python train.py --vocab_size=33972 --positions="learned" --init_std_down=0.00561 --lr_mult_o=0.627 --beta1=0.9 --final_lr_fraction=0.0
MLP neurons of a small language model. Each row is named by its layer, matrix (up: input weights; down: output weights) and neuron, and shows model dimensions 304-399. Each number is 500 + 25 x the weight over its row's rms, rounded and kept within 0 to 999. Numbers have three digits each.
After each neuron's rows, "fires on" lists the tokens most often at its 100 highest values on Wikipedia text that the model never trained on. A number after a token or word is its count.

L7.up3976:556503451487459469512503527518497489491495494522480515516468477472487527440498509486517484527478494506503518520535493487478499499516498475523498513472492516542484503506463467476473486511545478480484476561490498499539511520525507496525479463503534501504460459525479510493468538499533513520
L7.down3976:520490492467481496466468549516477481522449501502448459513487484497497502489464484519486507468471513517534488503515503506477492530476527492479517473470545463510478512532516545478491461492519490537507470552503462499518486543467505473471469474482484456486506471464481544465493499493492496475
fires on: " |" 35, "|" 13, "–" 8, "-" 5, " has" 4

L7.up5029:447520481532466505466513502510473469511520525518527462509478474523529475515505561515485482517520523490485467488509470503535521465445480517486504539480519505489481503525477510523464517548466483506512484485509500501499502506517535509512537476487460486506454501502448498493481510546510532484
L7.down5029:485497532544517485502461506559497513511493501480525463459536391467485514529536538526524470457517518468553487479509505514519543454481472512484521492517483504482501508494510531531482480478520475514520514504463496485495503486480484475539487499486492491522529488476451397457512477505511525498
fires on: "." 52, ":" 7

L7.up2843:489539488512503440532495523501557469506477502516528507487517493471519523476489516521509519515471467483469493483504502522547486526515465504492491528510500461512505538542478520483506483484492498514468510495469506496486524475534513489471492462552501498499474511494463498475512553535509508522
L7.down2843:512494512510501525515494455494496485502535501472501449394498418484510506522532496474507512503491506504488513479514477495521508504478517500507513548478531488470514508494515479489492490501485463526482516517526515480490496487481502490524522480487486451544529525481521433493510504481485531493
fires on: "," 50, " David" 4

L7.up4551:533498472478512489520527543517487490522487493514473500552517551557467538498539477473494501502489483462487520497525543527503520464539506481488490504457464486510488450484465486488519441503473504518509480554474484513501459506511495512490501511514508510445495512526488472497494499542472498466
L7.down4551:478514500487452514462512519520479514484456491468496497518538476532493552512502428510520509483459539480490466474530470479542499508530487495485475496492514505505437484502528467476528512502498489506464476495549520513506504510496496534518492516500511470531491496499477503538528494505467470485
fires on: " |" 36, " place" 18, "|" 10, ";" 8, "-" 6

L7.up2965:511478496509532433518467502555489442505494503527536460508510486489503452489497477520556456505469474496497436508476504524553515549448511492467515498511502459472508521568497526493499526523488540557531478521534471497485532469495516507559515476524495513489531511486464530510499482523519557477
L7.down2965:560522502492512541465527490474503517493501514481480478447505476488481487463517502533519462509469512510464511498535477527544517532490557484499495517505480513468511499489488461529548500525503476477541478455536526496515522514505492487492459523441484485506546502525425481539499484481486467524
fires on: "," 50, "." 11

L7.up1751:573506470524524492572499496530518451469485562525504507529513485510497504470514538482511527520502498535479543533501550488518516522517497513464467511480484501506494506508469475509493478514509457463471508492494534540522483465501492467471440472538504498496501512524477513526533501532521512507
L7.down1751:508518477495510525504500526477454480496464508472507511436536488458485527500482516540525433486511467481486478496535500518475501542494477544478487485451540462498505481488492506496494487513505458492552521496503493482545516513495536480467468484516500473531472522492510491533510508486486527510
fires on: " |" 48, "|" 10, " (" 4, " −" 4

L7.up4416:559491514525508487505541519496525471465538498485509508526513458532492490498475565468502471504469508512475492563550466502518503444477453485490521460558503474502516488484532533485481504548442483462489489516507499477488494527502484520487470509494509499514504530457512512504487478506540507563
L7.down4416:538507491565475443489472467496511507499488459516549493457517515542509504470504477468495504524445482481477489500457536483512538522522529492496516488508459523495553491502455510529530507477502495469520494550472497513508504542532546505487491537480558529485528467489542510440465519523492482477
fires on: " K" 17, " " 14, " H" 13, " L" 6, " |" 6, " D" 5

L7.up3435:525466506504490512493524509499472492512506482507514519486509468485495511486513469532507547532524481476474490515515544468505487468530522441448496486483496494494536506492462513527500529523477507457476455538441491497517518473532515525510500501492516515503477483550494498526508542543515507507
L7.down3435:504512488470485514466477532480539543558483483520498454512488515484494484498500489489523505495516498554520487514508470480473490532462443464471541473478471507509499490484499466477505522554520527478500472502470531471500487544446541488515533477495519519498469488506501472512536511501481523529
fires on: " |" 32, " votes" 15, " had" 10, "|" 5

L7.up4713:468479460511504496472487497538506489504486525486491503484499481462498486494468451528491439503535486508500438486537474538511474484500490514476485476525499509515559503521494484557481482482478501536502517532462502476516524487544483458483505471468496489502522531493518491499502544487516509488
L7.down4713:522519490541525485493516480514474491507513498473524493406493457485531505477495513483471534487523480519515509478538496463484522486437541516498473503505520486489502504505462522486548493500515504500478482510494478480532490519489507500499532525469503455492463517478511354520476508497512483517
fires on: "." 89, "born" 8

L7.up205:500497511510485555506485504515470521481495495504535509513510464430502511510509502520467507482509531487477511524536548497518457446517487501448501481515519488489481507470542536500440470466515538480489501533488526526435515515462523502527530428483489493500475503485482482479523481494474505482
L7.down205:529497527417532520546510503532461525550500527487520491498529482504532477526547535523485483543498445489553488556489508450481494461584465498470492481561502513504477487481510511541495470514485515509499470499541502558494509509519478487527476503502487485530481511489528481514483518474494501481
fires on: " |" 65, ";" 5, " David" 4, ":" 4

L7.up3954:502448514482499484530494509505510514476481514483482516484508478467511550519511492500517493451501529531502526498561502513460482512457455474487480484524489476493492492490478475475519497477496533524488521533480475487514538498497480512506504447508460524522479504491516449512506501529489530484
L7.down3954:508495515462497529475512534475506539517502487485503499488525516514508512531479473542506491515447478532484488471501482474483488520517433465517520516535526480488512488527559502492502548484503504506542519499530498512521535491527515513516510532532486504468532475510523401485491515485484509505
fires on: " |" 29, " on" 14, "|" 8, ":" 6

L7.up4114:517471531462522503490549501502564467507514476490507521475487493490478480517493483553512527537542482518497471463556538480494479521444509506499508466504539510508550500513493518526475488514468495484478501511489485504459413478498514517549486475555516527484548527517503505534486478510536540548
L7.down4114:510546501470475498451464457524482491535545473468517464540500493469470491468534485525506503510505510509532480510493515500476425469502488501509494508546493539510522515531468528555521521444520508507514442518491500512487511518496511491473500498485493534487535513502507445459475525562519474483
fires on: " |" 36, " " 31, " (" 4